Part of a small language model's weights.
Architecture: rotary positions, untied embeddings.
Training: a variant of Muon for these matrices, 380M tokens, 11609 steps.
MLP neurons of a small language model. Each row is named by its layer, matrix (gate and up: input weights) and neuron, and shows model dimensions 16-143. Each number is 128 + 32 x the weight over its row's rms, rounded and kept within 0 to 255. A neuron's up and down rows have the sign that makes its largest values positive.
Before each neuron's rows, "fires on" lists the tokens most often at its 100 highest values on Wikipedia text that the model never trained on.

fires on: " can", "est", "er", " eng", "ess", " pass"
L2.gate503 [114 220 125 138 158 124 170 101  98 139 129 167 130 146 145 132 161  66 140  95 149  99 186 127 149 151 115 114 149 206 157 150  98 128 101 112  84 138  56 144 137 103 106 102 143 102  93 141 154  82 153 132 143 175  53 129 187 116 116 135 175  78 113 138  70 119 102 169  54 130 116  52 129 117 149 121 134 161  83 146 128 121  89 159 149 163 140 114 139 167 162 116 123 147 144  74 140  36 128  76 135 112 192 171  95  76  76 112 108 121 131 116 152 111  98 150 128 131 111 141 166 168  68 123  59  58  53  45]
L2.up503 [ 41 219 131 183 119 105 139 139  94  86 134  42  94 134  93 137 125 119  81 121 152  68 119 118 128 103  90 114  88 155 166 125 106 150 123 104 118 221 120 171  76 122  99 104 123 112 114 153 188  97  71 144 149 130 115  85 169  39 123 103 125 184 132 129 164 160 144 120 149 130 145 165  86  74 121 160 177 125 136 100 128  90 130  71 132 149 168 137 156 152 118 162  39 121 154 111 141 197 146  92  55 123 154 110 123  92 130  91 144 137 102 133  95 105  95 117 116 150 101 147  95 124  62 150 122 125 139 126]

fires on: "s", " National", "le", "re", "ar", " Fl"
L2.gate305 [ 82 177 158 107 153  98  74 120 153 139 129 107 105 131 112  96 147 132  96 112  95  99 128 110 156 159 105 108  59  61 105 151  78 155 160 139 158 127  99 125 111  97 134  95 125 149 136 118 144 128 130  91 115  85  95 107 134 130  22 111 128 112  71 113 118 164 106 129 161 101  69 130 125 174 154 115 154 118 127 142  75 156 107 160 109 159 136 137 191  94 108  68 142 160 109 136  41 126 120 167 106 159 144 130 146 147 150 135 127 170 123 159  93 114 145 156  93  89 134  55 109  50 114 134 105 167 147 158]
L2.up305 [160 132 110 124 184  89 121 118  55 104 142 161 104 166 114  81  47 126 103  81 132 145 152 161 181 121 127 174  90  82 111 129 154 116 131 142 158  86 140 104 119 119 125 125 151 104 121 214 120 100 137 104 143 102 193 125  94 124  68  77 137 109 109 122 133 174 115 167 138 131 123 105 174 119 176 153 155 128 144 161 118 121  68 100 165 125 134  84 119 110 122 156 178  89 100 194  90 100 127 148 172 128 126 158  85 140 100 166 122 133 117 166 127 113 135 171 164 134 142 152 120 106  83 182 127 117 102 160]

fires on: "im", "ch", "in", "ative", "u", "iv"
L2.gate589 [ 77 122  83 141  75 150 123 175 160 109 169 107 123 186  97 109 155  68 106  62 101 136 154 127 177 108 125 163 114 116 116 131 154 143 131 114 142 129 136 142 132 178 163 145 124  73  87 167 123 131 132 128 114 111  68 180 167 102  86 138 129 113 134 134 134 213 145 166 125 125 177 160  96 141 105 140 165  88 117 128  66 149  47 164 150 125 154 111 134  55 122  99 180 139 105  83 168 127 118 110 136 117  66 104 110 122  97 200 142  95 165 109 131 148  98 127  99 142 113 164  92  92 130 145  76 104  93 212]
L2.up589 [107  70  97  78 108 140  81 147 143 108 148 165  89 129 135 100 130 106 156 119 141 136 150  44  74 103 140  92 111 151 129 139 134 174 163 108 115 121  70 167 102 120 132 158 124 168 179 176 170 175 144 100 132  77  76  90 108 128 140 148  97  94 138  98 147 128 106 201 121 122 183 158  99 129 165 113 113 118 185 145 104 136 111  77  92 144 137 128 177 153 108 103 140  95  60 115 118 145 135 110 114 107 219 168 143 132  99  81 137 163 110  27 145 109 136 104 153 171 123 123 128 142 134  66 172  93 127 141]

fires on: "ed", "ud", "un", "is", "l", "omin"
L2.gate220 [154 155 161 142 131  82 128  90 136 114  52 156  68 147 125 118 120 151 139 149  98  85 140 106 102  91 146 109 116 147  59 161 118  73  95 138 189 120 109 198 162 124 102  31 103 148 101 124 149  57 136 120 167 205 107 120 154 150 135  89  98 168 112 125 138 123 158 101 104  93 133 101 154 136  60 166 115 119 121 111 122 148 148 138  87 102 136 174 139 187  82 171  84 157 127  66 162 151 158 173 111 116 155  77 178 157  83 189 209 143 212 141  54 116  96 110 166  94 116 120 153 166 117 112 157  69 103 101]
L2.up220 [183 108 125  83  84 131  93 118 148 146  62 129  74 139 135  82  70 163 139 115 148 105 112  77 189 112 116 101 136 172  59 181 127 195 155 151 128 120 112 175 126  85 124  51  67 159 103 132 170 130 122  41  65 145 157  78 152  99 153  79  92 165 101 114 155 177 106 116 140  54 159 126 161 102 136 168 114 135  93 118 142 127 148  92 117  80 137 140 127 111  89 148 181 152 110 146  97 172  96 193  63 164 120  83 152 108 152  77 148 111 153 117  93 123 102 124 143 120 179  95 105 119 164  48 139 145 100 114]

fires on: "on", "ies", "an", "ale", "ed"
L2.gate289 [156 169 110 101 137 128 157 151 124 116 169 163  64 150 133 133 177  97 112  62 138 130  75 193 150 111  66 161  88  88 162 155 176 129 130 136 122 129 128 148 141 118 115 129 111 165 148 158  65 127 147  71 100 106  70 162 132 167  91 135 132 175 184  98 124 122 134 162 198  69  72  86 131 116  86 188 153 125 188 112 129 139 147  98 103 107 178 128 106 150  76 156 200 101 121 105 122 120  94 127 141 122 172 106 103 122  94 107 107 131 111 216 159 118 119 130 131 174 108 107 170  98 147 119 159 152 151 125]
L2.up289 [109 109 147  96 135 106 114 130 185 160 158 126 101 136 145 125 132 120 162 183  88 153 121  91 150 201 114 159  78  88 121 116 142 174 134 109 125 102 168 103 140 136 161 109 107 152  76  68  94 119 174  94 117  96 162 154  33  90 109 165 149  81 102  73 122  98 108 159 176 176 143 138 106 127 126 152 141  79 122 141 115 113 116 174 176 116  81 102 150 160 149  70 129  57 135 127 183 129 151 145 120 154 164 155 135  86  91  23 137 151 121 165  29 140  92 124 134 147 170 108 124 133 131 137 179 151 113  75]

fires on: "iss", "ash", "al", "au", "an", "on"
L2.gate100 [209 170 139 144  85 134 145 166 135 104  98 180  87 132 120 180 106 154 152 154 134  52 117 119 147  95 141 138 109 141 183 128 131 143 166 126 128  88 129 127 135 150 172 131 107 154 101 145 116  98 128  85 107  93 163 119  98  92 143  89 153  84  62 129  98 136  69 149 128 108  89 161 118 139 137 137 143 145 110 115 141 162 157  83 117  92 111 191 107 103 152 126 132 103 124  70 127 134  80 114 162 170 130  96  97 101 174 136  85 127 103 177 180 154 114  97  93 139 117 107 163 125 163  88 116 120  93 140]
L2.up100 [187  81  78 149  86 142 150 146  99 111 131 120 114 104 108 120 136 129 154 204  69 131  96 127 105 100  87 120 121 137  97 111 121 123 130 114  91  82 138 144 115 150 136 119  90 122 142 136 172   2 150 123 126 168  84 115 131 115 128 148 133  98 103 139  85  55 120 165 114 208 107  74 137  63  69  69 147 137  96 105  92  42 134 111 179 147 152 128 117 139 120 158  47 145 153 168 112 142 135 130 158 111 152 154 156 141 122  65  89 109  98 182 155 164 102 111  98 127 144  93 144 131 144 106 148 171 101 119]

fires on: "us", "ird", "th", "od", "ass", "op"
L2.gate436 [181 118 122 101  84 131  90 139  75 124 192 166  74 127 103 153 150  79 129 151 167  96 219 117  81 103  84 190 109 130 178 167  65 194 137 121  59 155 139 127 119 160 139 143  91  63 146  81  57 173  79 155 115  92 117 154 182 105 168 162 124 140 122 167 156  82 116 178 116 167 140 160  46 171 154 125 178 184 115 151 117  69  64 160 139 123 114 118 130 136 135 137  94 169 136 116 108 134  91 103 122 140 197  79 102  87 140 186 145 149 118 142 168 144 150 121 135 178 176 120 113 130 161  90 159 172 139 124]
L2.up436 [163 130 139 124 126 164 121 165 164 142 132 151 142 139  86 123 102  75 110 139 150 112  75 100  92 160 122 132  87  73 130  79 144 154  91 130 148 123 133 147  99 166 136 169  91 113 120  92  82 115  92 131 141 175  85 193 157  83  76 129 122 115 122  98 168 147  80 179 166 171 104 109 123 177 106 122 144 152 132 107 144  80  76  94 125  76 124 116  79 146 209 124 130  99 148  31 110 128 118 135 124 113 172 157 142  83 157 158 144 171 159 123 127 156 109 124 129 149 122 153 103 145 208 184 139 186  95 144]

fires on: "on", "ant", "ec", "un", "enc", "ron"
L2.gate623 [129 171 114  56 157 134 165 116 104 131 123 111 128 136 127 115  89 117  65 141 101 157 149 122 123 163 103  98 114 146 129  55 129 178  98 153 127  71 166 157 140  69 140 124 149 111  86 113  94 159 137 161 106 106  80  79 133 169  95 168 191 146 126 158  56  70 130 119 126  94  84 118 157 106 133 153 163 108 145  95 138  99  95 121  53 111 123 136  81 122  95 146 100 158 172  93 174 167 144 137 121 164 148 167 129 154  97 153  47 103  91 160 101 112 121 175 126 104 125 107 100 131 141  93 128 113  72 112]
L2.up623 [129 106 149 155 101 144 166  96 108 113 200 158  81 110 102 207 127  43 146 127 128 127 164  95 145  92 124 123 170  95  88 167 123 121 140 120 141 198 115 109 177 110 128 162 131 104 181 134 171 152 152  96  86 102 126  67  92 121  81 111 147 133 136 163  95 114 129  88 118 125  89 132 210 136 118 175  96 160 134 123 178  98 112 103 106  91 164 152 127 137 139 135 132  95 137 101 163  96 182  71  81 151 142 113  98 149 121 116 166 116 128  72 143 173 129 145 112 139 113  88 169 190 144 140 103 161 102 127]

fires on: "y", "ry", "ar", "ate", "em", "it"
L2.gate610 [140  89 143 154  88 120 134 110 168 154 109  95  99 139 141 146 134 207 114 161 139  94 126  96 144  80 162 162  93  99 128 150 147 112 134  98 151 123 126  95 144 105 132 170 131 124 199 123 133 116 178  93 139 104 100  82 213 166  90 129 142 123 136 147 167 166 150 141  98  89 127 129 128 116 126 139  92 124 152 108  98 118 146 150 135 136 116 113 182 185 125 133 116 155 174 156 112 132  44 193 113 150 122 117  49  85 152 125 134 127 149 136 110 133 107 138 112 162 128 173 165 116 143 134 134 102  98  46]
L2.up610 [180 122 102 130 147 139 114 100 179  89 129 130  74 136 118  80 109 194 129 158 130  86 144 156 123 119 135 109  89 169 172 171 149 109 114 101 133 147 147 148 120 102 141 134 179 144 149 116 202 136 117 127 125 113  81 104 128 120  96 168 125 102 100 113 195 117  92 149 140 145 136 111 106 139 124 148 153 166  80  95  37 102 148 148 152 111 114 126 147 181 123  69 127 120 130  91 113 130 156 123 134 133 148 123 136 131 127 120 134 118 184 106 144 146 173 147 121 152 175 185 134 106 158 186 213 170 114  93]

fires on: "ro", "qu", "ow", "ev", "ra", "up"
L2.gate543 [156  70  82 165 107  71 105 106  73 187 108 136 135 187 144 137 165 133 134 145 142 148 126  98 128 121 115 162 114 139 175 163 144 102 119  68 146 157 119 161 101 146  97 137 150 139 145 168 179 231 116 140 170 164 153 152 134 119 164 121  68  81 159 138 149  66 146  83 151  68 124 146 115 134 149  93 145  73 189 152 157 112 173 148 144 135 139 168 111 167 160 157 174  93 207  43 170 142 174 168 141  62  89  97 162 130  87 108 117 145 134 148 129  58 122 113 171 128 238 139 134 119 129 136 137  98 133 131]
L2.up543 [119 132 112  98 127  81 126 145 107 133 187 177 114 112 132 118 180  95  92  94 170 156  78  33  91 103  72 108 124 160 158 111  57  98 111 100 145 146 133  89 104 153  66  90 137 161 127 163 179 102 156 120 102 176 133 118 129 107 121 133  65  88  88 139  87 133 118 101 154 104 162  93 137 203 123 115 135 129 111 130 151  57 183 176 168 129 122 130 145 159 198 165 116 123 146 120 114 203 110 123 121 170  99 147  96 108 134 126 145 137 163 121 127 113 151 100 108  89 141 111 123 195 162 113 149 120 114 133]

fires on: "'", "orm", "us", "art", "-"
L2.gate625 [ 87 154 136  80 151 112 105 157 158 135 123  91 147  53  81 142 156 127 128 151 107 140 151  92 122  98 122 225 143 128 117 128  49 162 115 106 117 119 155  95  82  95 123 116 152 167 162 135 106 160 116 134 143  97 145 127 124 128  72 184  89 138  99 150  80 144 177 201 162  87 140  99 182 140 191  66 145 182  59 124 173 150 104 120 159 107 141  98  99  87 187 135 166  99 143 119 103 106 152 139 150 106 141 108 140 144  98 134  85 146 118  48  74  99 161 141  94 157  71 155 130 117 122 126 138  82 166 102]
L2.up625 [150 136 114 175 159 167 118 131 147 125 148 109 190 118 169 160 217 102 130  91  87 170 120 119 143 102 112 128 106 123 217  89 125 129 176 107 134 206 122 160 134 145 111 102 123  68  79  57 158 131 120 108 153 127 103 150 117 122 153 161 101 143 174 124 133 119 171 142 139  81 145 142 106 116 152  94  97 104 138  98  85  94  95 160 171 135 167 142 173 168 159  97 144 107 122  89  98 139 120 135 169 104 132 146 121  90  95 204 111  51 137 143 109 137 129 157 140 129 143 133 144 145 120 175 169 163 142  91]

fires on: "ow", "qu", "ed", " place", "ase", "un"
L2.gate160 [107 179 163 169  92 129  95  96 105 133  99  98 106 135 163 134 178 199 136 137 103 127 136 186  99 110 126 128 187 130 131 135 184 156 125 152 151 165 142 117 123 114 161  98 130  92 103 123 158 117 108 113 195 150 118 136 128 169 134 167 105 119 114 146 115 117 116 120  63 118  91  88  96 179  86  79 124 113 143 100 170 208 109 127 128 121 110 136 120 112  91  98  96  94 119 141 170  84 101 100 202 158 168 140 159 125  63 153 122 135 161 162  95  99 170 121  91 145  77 129 171 133 152  98 109 126 132 114]
L2.up160 [124 164 149 131 148  72 103 127  98 113 119  67 106  53 157 102  81 115 154 188 105 151 150 171  92 172 124 182 126 149 128 145 146  88 179 125 163  67 139 126  95 154 160 152 103 119  94 168 156 156 144  91  84 106 128 153 121 144 195  75 130 163 124 119 141 131 125  74  86 125 160  94 116 130 165 120 137  93 181  99  71 117 120  90 152  45 154 174 141 167  99  52 102 150 108 112  86 101 134  39 108 152  97  85 108  87 122 144 157 119 145 109 109 141 114  99 133 112 145 131 114 162 128 165  82  91 127 151]

fires on: "ur", "en", "oot", "amp", "ac", " set"
L2.gate360 [108 158 138 104 118 127 120 116 155 132 163 108 150 144  94 159 180 147 112 111 164  88 123 162  96 160 132 110 105 171 134 164 173 105 107 116  93  76 108 134 114 137 193  97 123 153 110 108 105 138 167  81 134 108 102  74 140 148 162  90 192 141 151 125 111  86  87 156  96 166 104 165 127 109 126 158  81 188 103 118 138 125 151 170 124 116 136 117 187 109 120 137 169 150 143 111 111 101 121 144 101 144 117 104 135 125 174 140 127 179 119 148 109 109 169 154  97 105  63 119 128 226 136 151 119  93 106 110]
L2.up360 [132 132 120  86 113  96 158 200 115 135 108 106  93  88  42 136 135 133 136 151 135 117 130 152 102 163 131 123 113 179 114  84  87 182 120 122  90 134 117 127 155 140 146 125 104  94 103 155  74 100 131  64 130 184 135 155 151 119 124  97 102 113 126 126 138 172 125 140  73 116 131  97 163 154 153 160 162 134  98 112  62 120 136  62 162 132 155 117 128 117 157  80 144 169 164 163 139 116 157 110 130 111 129 119 167 113 171  64 165  79  78 195 134 101 128 131 151 150 147  88 144 114 160 168 165 120 135 145]

fires on: "ourn", " Mor", "eder", " |", "or", "ff"
L2.gate41 [ 76 207 139 171 122 129  89  51 126 100  90 196 134 100 142  72 134 133 107 136 137 122 113 133  99  85 204 148  94 149  91 113 127 128  93 129 120 145 151 177 106 133  87 153 155 111 143  83 100 127 143 146 151 101 116 104 123  91 161 169 113 180 141 186  90  90  46 156 177 124 119 142 101 174  81  98 102 124 141  31 181  93  79  41 111  96 100 153 142 142 124 175 122 131 163 128 101 129 137 103 122 102 148 122  66 127 103 113 149 128 136 117  95  83 134  69 126  90 141 118 145 165  62 103  67 104 131 135]
L2.up41 [125 120 137 145 134 144 161 134 125 100 148 143 144 141 129  69 178  68 102  96 114 122  78 114 141 174 140 159  81 105  80  92 122 139  95  92 162 148 119 175 138 147 169 146 104 158 120 149  87 135  98 119 129  94 156 146 130 164 192 151 105 106 146 150 169 148 146 157 184  78 105 150 124 204 131 136 100  82  42 151 109 130 119 118 109  98 133 169 179 162  89 186 125 156 124 168  60 159 138  66 127 180 133  84 117 188 120 105 124  90 108 135 107 129 118 153 124 140 199 185 135 133 118 135  77  97  80 151]

fires on: "or", "ell", " Mor", "ist", "em"
L2.gate689 [136  89 166 134 145 178 137 148 109  56 143 124  67 123 173  88 143  69 121 130 144 157 130 123 134 141 111  81 174 195 128 161 141 113 103 119 108 189 139 113 103 165  85 114  92 121 117 118 126 128 144 204 104  90  97 135 118 112 112 149  92 157 106 126 146 124 157 108 162 141 116 165 141 188  86  54 128 167 184  83 137  40 131 129 164 147 130  98  61 146 143 111 141 142 197 143  51 175 149 140 114 105 180 112  87 109 126  87 151 135 143  72 124 123 149 129  87 117 226 148 151 120 117 100 130 159 106 122]
L2.up689 [179 131 151 161 124 172 152 120 130  76 126  95 130 125 190 108 103 174 187 120 165 145 146  98 121 113  81 138 152 185 126 162 169 110 123 178 167 127 170 179  87 170 132 130  97 135 119 119 137 157 140 135 118 111 100 135  98  80 112 175  88 171 155 109 115 144 155 127 184 122  86 166  95 195  81 127 113 182 163 102 107 129 118 118 131 151 155 120 100 113 116 191 150 199 115 117  61 137 131  92 155 107 144 115 108  84  76 146 110 151 103 135 121 117 131 136 115  78 144 142 118  98  99 123 141  93 121 114]

fires on: "v", "im", "qu", "ot", "as", "u"
L2.gate211 [194 120 149 138  69 179 130 156 122 171 155  98 103 164 134 157 129 129  94 119  77  93  81 108 140  68 152  96 123 146  97 141 179 185 169 187 147 145 133  90  78 150 119 172 143 148 130 166 163 131 192 180 127 159 115  80 167 162 116 114 165 124 105 140 142  93  75 123 184 127 108 133 125 147 112 176 139 138  93 116 101 139 107  98 205 113 160 150 128  38 130  98 147 114 102  89 140 150  92 101 126 153  97  88 131 116 114 118 102 102 130 135  75  92 109 119 130 121 102 127 152 135 148  95 135 143 112 114]
L2.up211 [133 112 132 110 146 112 125 187 115 100 134 127 150 124 121  45 178  76 188 161 106 166 124  99 133 124 120 181 143 120 121 123 215 143 145 147 198 133 157 116 106 128  89 170  84 147 190 155 177 113 156  53 147 156 124 160 182 174 124  62 130 125  77 163  73 165 147 144 140 127 151 141 143 175  99 152  91 156 128 115 153 152  97 147 154 192 113 117 118  98 129 118 140 182 138  81 120 165  95 109 160 100 173  89 141 130 123 138 136 176 136 148  66 129 130  42  92 139 160 185  85 112 101  56 139 137 168  92]

fires on: " National", "and", "ch", "ace"
L2.gate308 [151 155 105 180 130 134 188 169 156 157 164 114 167 178 142 102 121 102 160 132  70 144 120 112 128  87 101 145  52  75 138 144  85  64 134 109 150 109 114 170 161 129 116  81 115 113 141  71  37 180  74 175 134 109 131 135 139 145 169 145  91 176 138 193 147 139 137 144 129 141 109  86  77  93 134 121 148 134 104 130 127  93  86 102 133 143 118 168 157 126 128 142  69  92 102 176 121 132  78 136 149 111 132 113 107 117 160  92  83 131  76 157 157 121 139 146 185 181 145 168 154 173 134  90 153 140 110 163]
L2.up308 [116  81 119 166 173 194 170 159 159 178 188 102  96 102  66 112 151 139 149  89 100  87 143  80 147  90 124 157  75 115 108 165 107  85 147 147 174 137 109 128 161  94 161 137  80 132 142 154  68 161  77 129 136 101 140 124 142  89 124 177 119 120 125 164 181 152 155 139 150 132 187 149 119  52 133 134 126 141 115 108 107 130  85 132 120 140  97 163 125 119 122 110 147 112 146 179 129 121 184 145 105  96 122  68  70 133 143  94  98  89  88 172 169  78 122  89 130 172  82 110 156 120  59 151 222 147 131 118]

fires on: "it", "am", " District", "ar", "St"
L2.gate57 [ 76 147 153 142  23 155  92  77 119  83 163 174 130 141 152 134 165 118 169 173 130  90 156 182 138  82 162 135 121 163 154 118  95 127 152 124 167  78 169  11  66 149 171 147 107  88 119 157 167 133 131 145 108  77  85  90 210 118 101 120  61 150 125 175 142 145 129 119  65  70 152 110 128 168 109 168 103 171 115 123 108 114 167 154 143 122 134 168 116 167  98  81 128 103  96  81  85 157 148 113  93 123 121  99 113 100 136 115 144  90 172 146 134 124  98 111 109 179 115 143 100  85 119 114 129 101 150  91]
L2.up57 [146 151 130 130 102 104   6 124 157 110 107 153 108 114 130 129 200 114  98 166  99 136 133 222 130 107 105 213 160 146 106 102 151 130 139 130 188 111 130 129 140 186 110 135  88 115 103 110 106 126 144 115 144 116  78  99 132  95 105 153 100 141 107 119  88 125 130 104  93 114 124 141  44 140 111 113 113 113 150 139 121 145  74 120  94 197  87 112 183 189 117 143 121 160 117 117 147 106 123  44  73 130 149  96 113 191 145 144 151 118 147 120 129  64 139 157  99 157 150 129 105 155  75 177 118  87 170  97]

fires on: " sup", "iving", "ank", "ay"
L2.gate397 [150 139 126 174 108 139 116 138 139 154 134 112 139  97 173 124 185 109 113 165 148 104  68 183 122 144 149 151 101  94 108  97 153 147  68 105 131 115 120 152 130 145 146 120 156 149 202 130 155 125 128  68  87 231 130 156  92  73 122 102 200  78 148  97 168 132 111  68 151 115 145 151 149 131 145 145 118 136 153 156 170 128  46 121 124 155 139 133 184 194  77 104 115 126 167 104  55  38 119 111 129 140 154 152 132 157 115 123 103 153 112 110 113 152 162 187 166 132 145 144 110  98 178 152 133 136 158 151]
L2.up397 [118 133 101 185 156 124  36 147 170 152 122 135  95 127 119 102 164 162 125 166 136 107 163 151 138 129 117 108 161 141 131 132 113 131 111 145 115 124 141 135 104 102 157 104 100 172 218 134 128 173 111 153 116 142 111  58 110  76 192 169  43  94  97  67 109 154 113  88 150  98 134 165 131 109 117 114 108 146 157 129 191 127 102  83 115 140 185  68 117 214 110 138  96 124 131 174 126 136  81 149 147 172 105 184 106 134 147  90  99 118 105 142 117 160 116 147 156 132 133 168 108 175 107 145  86  93 191 107]

fires on: " report", "ad", "anc", " head", "ract", "ement"
L2.gate614 [129 148 136 177  97 162 128 112 125 145 176 159 203 101  98 179 118 136 170 109 126  75  90 125 117  81 148 140 128 141 132 141 143 160  81 134 130  74 137 149 114 145 156 100 100 141 190  80 115  78 185 171 164 127 187 100 161 164  57  83 137 143 171 127 140  99  90 125 139 114 123 113  97  70 114  95 138  70  80 222 133  92 103 162 139  78  57 128 134 100 146 128 112 114 144  88 135 103 103 105 169 156 105 178 137 149 103 114 134  93 160 102 183 137  57 170 153 126 146 142 100 132 161 121 133  30 121 110]
L2.up614 [183 130 121 149 130 139  71 136 147  97 108 141 154 110 112 130 176 175 154 112 176 178  93  85 122  81 111 189 146 136  98 178 126  77 125  97 120  99 100  64 100 112 128 136 135 112 170 106  78 114 132  74 179 144 143 115 144 112 112 127  86 176 118 142 105 136 192 139  96 101 106 121  84  62 129 158 147 185 131  86 104  54 148 137 134  54 127 164  96 110 130 160  63 107 138  98  94  54 108 128  99  88 155 133 145 143 169  91 123  76 207  83 149 144 101 149  91 145 166 115  98 121  71 108 119  67 138 139]

fires on: "en", "per", "ver", "ire", "th", "ass"
L2.gate239 [110 192 120 164  97 105 126 133 161  91 120 144 110 127 139  77 112  65 148 186  87  50 130 108 186  60 125 140 109 136 143 150 129  93 141 111  73  73 138 178 112 103 158 115 159 138  95  94  91 116 151 143 129 143 102 143 122 138 163  95 211 158 110 132  98 156 100  92 183 152 165 128 155 121 173  55 159 131 128 132 153 199 141 122 107  95 112  81  84  62 125 111 144 196  87 141 109 165 110  91 163 149 127 153 133 142 143 167 113 149 117 161 137  77 141 149 172 150 138 108  77 133 124 104 146 181 121 131]
L2.up239 [112 129 203 191 101 147 162 105 118 129 114 110 141 122 208  96 101 155 137 134 164 112 109 131 125  99 128 155 129 127 159 129  78  94 125 103 110 117 126 177  98 178 182 116 107  80 128 130 148 143 124 119 135 132  93 146 193 190  98 113 157 190 122 129 114 130  91 102 179 163 138  86 130  85 101  92 112  67 169 124 147 131 149 182 124 116 127  76 136 182 118 112 108  52 116 177 115 155 190 129 156 137 175 162 119 145 153 100 181 139 154 108 108 143 153  99 120 167  44  86  88  99 145 118 112  55 127 174]

fires on: "im", "ent", " sub", "N", "ub"
L2.gate666 [132 102 134 111  89  91 141 106 119  95 155 128 121 132 136 106 112 126 106 184 159 144 183 153 107 144 146 134 147 142 162 123 164 122 110 102 160 155  81 163 113 131 122 129 136 159 112 132 135  80 100  95 173 155 165 173 140 113 165 196  70 169 156 107  83 222  69  92 100 134 157 148 125  85 122   0 173 100 154 172 134 145  71 107 111 157 101 168 123 165 152 168  86 151 163 104  97 157 146 148 117 121  79 142  98 135 102 145 100  94  99 122 113 154 148  92  80 131 134  78 140 158 128  99 194 134 151  46]
L2.up666 [105 144  78 103 118 170 102 163 221 144 112 114 139  66  99 127 134 102 176 130 145 165 170 115 123 123 136 137  75 105 140 135 123 101 125  37  86 151 199 141 137 136 164  77 152 156 122  99 144 101 136 128 128 138 126 213 165 143  98 169  82 152 165  82 110 159 105 148  88 183 103 110 145 129 109 158 116 135 150 173 134 125 123 109 187 113 141 126 181 101 169 123 125 107 195 127  75 182  49 129 113 131 135 140 115  82 117 120 114 134  80 171  80  42 155  90 140 135 131 106 136 102 124 110 106  91 131 128]

fires on: "us", " class", " medal", "r", "mp", "anc"
L2.gate654 [144 147 126 130 112 166 158 133  69  78 155  93 118 113  71 129 137 136 149 163 148 193 238 108 153 122  82 120 148 103 141 122 169  90 122  85  98 124 162 157 106 143 163  28 179 143  58 117 131 139 142 117 118 192 133 146 124 135 137 108 203 189 117 174 182 192 179 113 132 100 124 176 115 121 102 160  99  85 110  94  68 154 123 135 129 219 116 126 133 124 115 140 131 143 110 131 124 140 143 125 124 126 141 104 103 132 181 161 155 115 132 172 150 112 133  93 137 111 152 134 120 198 180 182  92 132 130 162]
L2.up654 [105 104 134 148 138 115 158 139 135  71 148 124 122 126  84 124  67 184 200 134 149 119 220  81 115  82 122 180 189  66 148 162 144  95 159 117 129  97 136 124 132 172 110  63 128 174 101  60 115 165  77  88 123 127 171  91 145 130 148 107 179 114  97 156 103 144 201 136 170 130 102 118 144 123 128 149  75  90  97  85 132 174 149 122  83 103  88  87 135 112 141 106 120 135 116 116 117  76  95 140 190 119 124  69 147 147 134 118 163 171 136 130  89 143 158 118 193  79 139 133  90 134 142  91 148  70 171 162]

fires on: "qu", " qu", " Qu", "ength"
L2.gate583 [ 99 165 128 121 137 109 114 183 102 130 156 123  71 121 120 120 110  88 127  84 193 112 146 172 172 111 139 129 124 176 124 107  95 108 106 123 188 206 163 136 149 190 157 103 140 163 121 136 201  87 158 159  93 127 104 114 177 107 135 146 107 116 100 112 131  90 128 158 129 122 105 178  68 113 175 129 163 175 131 115  85 135 126 155 158 151  57  87 163 189  94 118 143 189 174 147 135 166 119 146 113 112 113 164 161 101 123 151 191  97 155  98 131 113 136 127 119 108 130 127 128 103 160 144 173 111 138 169]
L2.up583 [ 75 156 137 113 175 156 184 166 161 178 163 146 105 147 131 124 121 117 159 177 175 124  63 195  99 142 160 123 206 160 137 133 198  71 112  67 162  87 150 129 143 116  96 138  90 141 138 109 138 125 147 100  98 128 155 141 138 120 121  73 170 184 172 205 133  90 113 150  90 140 128 107 147 124  83 143 189 148 126 154 125 162 115 159 121 192 139 108 108 142 160 130 108 179 135 150 106 103 104  61  85  98  79 170 128  79 172 140 126 124 174 125 158 120  64 142 112 146 110  81 147 136  96 158 129  77 137  84]

fires on: "l", "pl", "fl", " pe", " Fl"
L2.gate89 [ 93 159 155 122 152 120 228 152 137 107 106 191  82 147 126 120 122 175 117 117 159 135 108 113 154 163 151 109 165 143 122 105 148 118 149  53 188 130 163 133 139 156 171 106 110 147 103  98 125 133 153 133 108 177 146 119 193 167 118 121 115 150 111 148  91  74 110 116 105 105 136  87 216  96  40  96 127 152 115 151 120 139 130 125 177 128 142 145 157  87 100 142 131 139 139 145 123  75 103 101  98 168  73 137 127 190 123  66 116 159 159 150 114  89 138 161 120 137  64 115 123 162 125 124  85 140 173 141]
L2.up89 [133 106 116 173 113 100 174  71 116 179 121 135  94 114 166 172 138 138 115 155 123  77 147 169 124 125  89 104 123 127 165 159 137 163 133 123 201 105  46  80 149  91 177  71 105 144 122 148 166 104 102 216  97 137 175 156  78 146 112 126 144 163 127  95  93 151 163 124 139  60 112 155 124 120 168 119 148 125 149 134  83 109 141 106 180  85 138 153 158 127 165 147 149 124  90  73 103 138  97 143 121 228 113 164 113 112 130 138  43 109 112 185 151 141 126 103  95 128 126 123 160 126 136 147 175 129 149 165]